From a checkpoint of a small transformer trained on Wikipedia.
Size: width 640, 91.3M parameters.
Architecture: LayerNorm before each block, biases, untied embeddings.
Training: a variant of Adam for these matrices, 522M tokens, 11173 steps.
MLP neurons of a small language model. Each row is named by its layer, matrix (up: input weights; down: output weights) and neuron, and shows model dimensions 432-527. Each number is 128 + 24 x the weight over its row's rms, rounded and kept within 0 to 255. Numbers have three digits each.
After each neuron's rows, "fires on" lists the tokens most often at its 100 highest values on Wikipedia text that the model never trained on.

L4.up336:102133159159128142154099118127107136153123208125133135125118129138139153139114118163131130156107200123113117107155124138149105103119142116115128081104135108119119134106153113135119078098122128124126161163107125080114100079119161142162133144152149168108140113063105097135125126112158141118
L4.down336:139111131150130148141115136089140143130185089126134147149149126110116141133121132091157143171145114118129115139129112117114078108190142110118131168071143156109148124124112124128129120155155097166122121111097120174152128114137121162119124121116127131161141146156102181101143156138144148110
fires on: " (", " and", " with", " four"

L4.up537:162134138116169132159130116152136106153098135138108153111167110116123159128120129146115122085127105158138143157185138088160083151092107151142096183161123114124130151105151108125129125126087115122138152122161150145102128142156099125137131083088071070115145119131135117132115142103136166152
L4.down537:110105130136098132174169143135125105131168165115129124128148150116133146142114118117126132151150147105113091135100094195161141100133106113121074074100117137089157103119090103126106121145115144152067120164114126095107148120044119123130126123113146179107132127130158083111164094139142136107
fires on: " ", "200", " three", " most", " two"

L4.up410:153122147144176125162126173179154104185140096113163128137153136137152127120111125114167108123130152111114126123149131148171117111144174135132113151138157135127094085162135151108125089102127129132131095122132151102127114096136126147147108108071133147112165108121129114122151095158191155105
L4.down410:132136135108142115158109126148106131115152180101112147119145116176163116133103112127069097128199122133115145165116120126127144125123108139073086112149086144164130142092121116137117087152100098123113115120092150134149153170102103162130134143153144114151110130137128130120146136136128140114
fires on: ")", "1", "\"", " ", "8"

L4.up642:178108122133145117086131161126136121189106064127118121145104163140085180114135104152103125132110135123128091138127115116152097153166109094152083140122116106137194108126128119128115134107136118128122115130148169123124086100151133134131119126150111123108070113139121187095135127095099147116
L4.down642:137132127087153125139100116169150131130141115111166094118124094113156124106120168121153158164111118121162090084120209104137127155172148120093145082116113116094143091107161127118151139191170140133222123135084100089113108086083122122104132101141132116155141123098124094164129108127125116111
fires on: " |\n\n", " —", ".", "\n\n", " |\n"

L4.up203:119146135133113134151140095106134112120132084161145142169150135108129140141119131153167157133147149110108117165139088096124097142173091129094162124153148129150113159129122168089135110124120106130120101121138137147132115118125125186120134121141134125121138143175122106135094122090114149183
L4.down203:082134100116131099135157124145158158080131126139157134085141125105163131104105149147192159136184111106119089148102138124087131100136135159119128131144157073153087166172112125141119116111153118122116150119087171140174164109144144101139158131135095109112164132110130145133095141118106132133
fires on: ",", " =\n\n", "),"

L4.up287:126097153115061122101140093126168141145135130100107107138144117135118148116115129097145113116176140167125097126153094118136141138097170177120152125115134081133111132113137161173138179130119130124132098123160164118134155125073108156113105135175110119136121120122175116099135133112142095120
L4.down287:137123107183145123138089135161136108131146115149123197063145137093142115131130097143123175136130136100131129165146177110134145087165148146132094118141133118163102154132123138118113090122121114128182153103087104161134110142175146073131115118113144117135171106162100128144056084155204153130
fires on: " that", ":", " which", " who", " where"

L4.up485:152149127138143140126137121114103101216134106097108147166115106171122129126113117183117159112130125143131129137139138119129128110132120109127100106090127128133144122137145132130139127141113080138111130134108128124109148122118126127098134090133088139108057152109130156140155140119113076111
L4.down485:165133168119113112123091150134105135132146101151130105132102144086123153121168144105154120119094116112155202101107101155132131097113087127146157134124113124122139128158115165108131125129107097159111114090127137174106102122159174127128141142100171160146152130127107116132131122150119109117
fires on: ";", ",", ".", ");", "),"

L4.up120:146180111137137140125122154101138130166073081135143143154174096124124129144122128120167165099103135115125076154173121083133091198154113130106153110119124127121163116115115131125135129179134098130134118131145144109124082104121130134095118106138111077091134109155151149129088127175150091163
L4.down120:122119149094144141095111097151125120124146125102079119149089128116079154132181154135116135125115073152069152090082129146114155189096088103111133131111147154161164116142146126103087161107097110126112155165126099101137167115124168137139140161125140123163086146119120097160151151094108138126
fires on: " |", " and", " as"

L4.up425:138111107106124139099135143125120101125124114163071156093119169150110119156122117103129089120132136096105150094122090145144113110145117118156109133113103106143114102107114125120094164120067110136089103084142177125088140173122118167146127101136172178135113089115095161087129116096142125146
L4.down425:145154109113124144116114135098138114154077125099133131135144114109116119129112129133136146131145140157130150112102122089141171112120122139138139124120111157144063151083158132118133141120104149113070097099109149168113142155109140167112113146122145129137130113092125147102112068165155153133
fires on: "\"", " :", " Title", "$"

L4.up1078:133167127126125127067139126162153118184089115154127112126087139080104117144137096161117154137108095107126103137174115099156123130154148101112128154150139190124159165091151105110137121154075103142156128113111106113119097090162131130127098159131121095117103121087088085143095133080141174162
L4.down1078:126129160138135091138100130161114138163145132150118137120105136107130145101119096108116146141119093121172099122158197115124103113145136092122129145098128102109133121148107121129094119137116120131255132116100103107107153115127106103117111091134139114128128112111112100152124145138146093144
fires on: " The", "\n", ".\n\n", "°", " the", "°N"

L4.up290:137139143069140125132119135092148116149123136104144157121119103156102136139165129126102117105144147120115126137119090083149102100130075144186126159143117127133180134087111109129129113141119132161125119103109162111130142128140109184123108129125131137163124126113118142096167141105172178160
L4.down290:143174110144097128130097144108103140084068150122115155136131154185111143141160145095120149116097156152100135126142106116150086092147110130169119107143108146129107102113139139099128128141135120094128104126101151129132135115121095087114121145128173115129131130065130133098130133126172136171
fires on: "-", "\n\n", "==\n", "."

L4.up603:148159144107101143149165113171113087141094120117109134130134179119152158143133115131152142149093187115130124110122130116196146120100173149147125131171131141173117100106112116127122096125140129124116133075142123146088061121137137116139103103120137135174123107123087094124085122129156148194
L4.down603:181159110128110115115123139115078121065113200122086178128140142168125137122117143135099102114087126120096181105145067173120114065162127123146137154124119164158136100149118161128126126156121130139059102141100126136140125145163155064150119131060100132162172128138098155100166128139157104118
fires on: " |", " that"

L4.up969:206115103082138138075121154133141096150084075114137168110103158108102163136166101108089144123115175121130105155151130089165100093121124127142114108140141165122180132116107133101172115127106124143119165151135143138079117120151107186127121122109127141131096105127122149156131121121163112154
L4.down969:144147147142132123094133133152150132163131121148156109128103128067117132124146134146127127113121118120154102129148132110137113103122140129102136120134121144112190125117120114119143148162131121119236132164107104085120094101121151155109106104163117110128127137102129107147129109133129151123
fires on: ".\n\n", " |\n\n", "\".\n\n"

L4.up1124:113104124135117139145113147124112125162132102135118142106133132139160117130095134146130120132143195113107095087117098124098126141133137133122115086169145104117119157118104112110125140133199127133125171186143141097131145142146065137125136106147150180168137118127096137110112157105133123093
L4.down1124:130146148109138114114117080133094155153102101126052117149099162109104147148115137136141112146155144124143111126139145156104145147172109105119158135137148174144125104137095155139160091125116132121119081121085132138114085141171150109143135160123125135120109104143138135164116108085149114128
fires on: ";", " and", " (", " also", " Switzerland", "0"

L4.up741:143126119139169125174131105162166117145168123139147152133124123133120088118122104097122196111110085092149094150113125086188123131098137151144065150141126158151153129092123151130158087123104123144096116096080147145130109081094108132117108096108135041095164096152091118127135125127147152146
L4.down741:140158118122113111090091142153103148114101114133094141103134167143083157145116117132152092182109092161152142132136107152124121077152128107160140133110130112148110111162108098160136098157141115128025093094144135117151127101130132084146145156125141148160104116139124123114102133142174132177
fires on: " ", " (", " |"

L4.up251:136162130156096138114139116149120123160160089111114108172091123137163159152168122088108144104149129112126121176166101140110132114111199129176104155122120164142150123152104123139121085151106120144115128131148169153090109159156097174159119119139112113099078108158111172118170098115115117107
L4.down251:087103102133179124122117126129137120118091124117113150112129128126119084141135083153124141137121152138117141092123181054169118166139107112148158126122139130105087130128121130096119112138158144106193074121125105104129081106134133133113116152159150118163180118111109119154078114140171167157
fires on: "."

L4.up286:124137203093086119187136125123135124115130142183111136127139101126132145115099136123103162150127152164119123131119118161094113102091183175133126162113113126139119151147140140126117076129134109112140109136165128143114139111126112128155106097108124153188139150044127082127097099091120164126
L4.down286:166121101113164139095099117108123138087159121129114121107130123126158147117130162100094115104137089128111146153123173091150114140148098105127095129146120163124164114132131121096077114121135141102078136126104130123126122137115176114113147098121147156121081118148088100151141113131125144174
fires on: ",", " in", "s", " of", "8", "0"

L4.up796:169121127176178127115139128070174146151096113120092167112133146142111112112132133140098110159144169164110120099117108117154123120136097107145173089101123108157116126126103107120136139145159118127124085120124128085131133129117104141127115158137119165139119124114127110082089153109172170186
L4.down796:126127109158152163114123140171125089104145113183124168126135101141093149162115140107170159132117120107126149106148063092143133164133113145108062134146133146109112109126110102125175126101140147154011142129131157128107094099105145072108129115122145107112171144137119141121145115148149127135
fires on: " for", " the", " which", " his", " their", " to"

L4.up711:098156082103135132139112147152173113118165136113169121180130091127130087124155145136098146130141139079128092132119115094167158168073112137102116124122106160140152184128129172130128070094114100129124117145136141107127109108174129116118106149109118128132161126127118127164107144142132145143
L4.down711:165135174123093111128117144164061153160139117168110130095100132127123183128148105174086081142124093114137150138135164147110104097174159158122112114132187073166155114138129150120113151148080172126118142162135160164110146119088138155123116075133116107128113098134134162113160107126118130130
fires on: " ", " (", " |", " |\n"

L4.up75:138127107138104130153151162090169077098113180138081146128131101136109178138102114142143135108161164153099104161135152130109132113094161161144123138129108147160115082180087136127135151121162133127133132139153121123107158150150099145145138126149112154161117130156125137075107117118128146110
L4.down75:124127177117125111084100142139103153147124120146120143112144151160160094119134108123103106157116128117153162075136119171157122133162124112166136121148119129138143157093096120146120123143099096145103132140148149142158122113119145122145142143094147119103142104084110140094175087139129083155
fires on: " |"

L4.up358:124175148136138135151121138091162132165159099178135131153110131142125125122110146159131176120118105075127131175124130105128117108134124162125113140125099170122130127183120101109131123126130131154123100111099135136121041075162101118152130083126126109121131119128120113113129104103086188129
L4.down358:123063139121132120155139133107101137112091153124137139098164126150110108117070107128111090157120180132114121093182154109118142129116168141155126104153170109118110139152117159159155118116169116112108101139092119101124193142140147123085154143146151079122128121102129127135132151141130138111
fires on: ".", ",", ";", "\n"

L4.up65:176165115114130158132124096079112111173085093160120168139145154144101183144119132136175133123108095164132157147146127118090140097109138219131087116154123152136145156130159153086128137165108133138131115106140124148126107166097147105125141118093111130129121109103134127143091128139135116117
L4.down65:123165090084135102071098124157108118138124103114131131104141148125103104144144107167142134125130104159118116088102126154146132173132138130128134106173141114095131147103120139117158164129046071117098145159078130125130098141106131199141127120099075160129172120125130132093110150180140110139
fires on: " |", " released"

L4.up681:140106175113106132117171125114136082176094128100151153142151179101114169126149129154163126147090117127125115158117124133099112130111094168115116088139107182140185103130163098126144111121157112157130125127102134115089103119162138184140104109100113104143151133136114128100095147120159123158
L4.down681:095118078080112142115138132101136120079125123119153126095179129177193147137110130137168093124121160142107117117130142133122148111170065114118121153110107188154130163125127104100128086105123111100079131132111148158145135146105112096181119109116128142153144086134122128137136151113153094130
fires on: ".\n\n"

L4.up473:165159135110131139105120119110176117138100089151147147116139158137114158160125124124123128116169132156095165126168103151127110134129121142133120138090132182139118173183108138099103119174153119120134080138123096094144148178125114102106113117085131107117115095092140137096120129143116128157
L4.down473:068133132112144110151169135158146138108134156137118156122111142109103094116156090161173124124170124122124074145094131102151117145118111129147110119162169102123131127118132106149165128088125155115101156092123118112129186121150116082116154119122133124160118122145110170114093155159135128125
fires on: " the", " |\n", " his", ":", " Women's", " \""

L4.up1175:107126177116152114200118146135128134117125143130117117130154108124144117136141096113134150149173135150138122116087115095131121110093088176116158152090138141134101109121124154135148096143128146187115096132131106119154153131119084159115103141142157097157182108141128140094074121095136133193
L4.down1175:118127123136137156134079102139097145105088141163153164156124174126077150169181166137128150147134130146142145146176142068122122186134133108107099120131122122119095133162144114065186173117070129121115138122116123120108090150105132089123143133077116141084083144084115140104119158121123139156
fires on: " ", "."

L4.up1114:166158080133141137142153155126106111142142119109107104144102125136131130139119103128136133165098117120120117140130134133125108122110115110131128150097139121198109125156143079097124085121154123116120100123134123080129120069142113131170124165158136142130118144097109151143105141080130163122
L4.down1114:158106108110089124085121131136100154130160151146074123124141120162141125159139168165140141138099118136107154150104098116108152149116174108131133132097119150153124171129123121123122133135174184135113129121140110128115121123150100132127152155118092138118146111127136172147135147119146111150
fires on: " |", " ", " —", " India"

L4.up305:119139081096184132132141125175127130159139108154115139178152115139139069125107122099106131101126160107113157138151096123149110162148192094138141102099122095125154125115112103110121109100122116104128094119190101124097138117047133099127125151125105116150162131106108091067139158131139144128
L4.down305:188130110117098128086153139089120117149155113124121120121128087142110148145158132135147168174139106141142161076108177133154122088118075120127095140112115127133125126127115104132117180156137170112090149131107089106143096135152151166116122137119103153132079136128170146159084101124133154140
fires on: " by", " \"", " of", " on", " as", " in"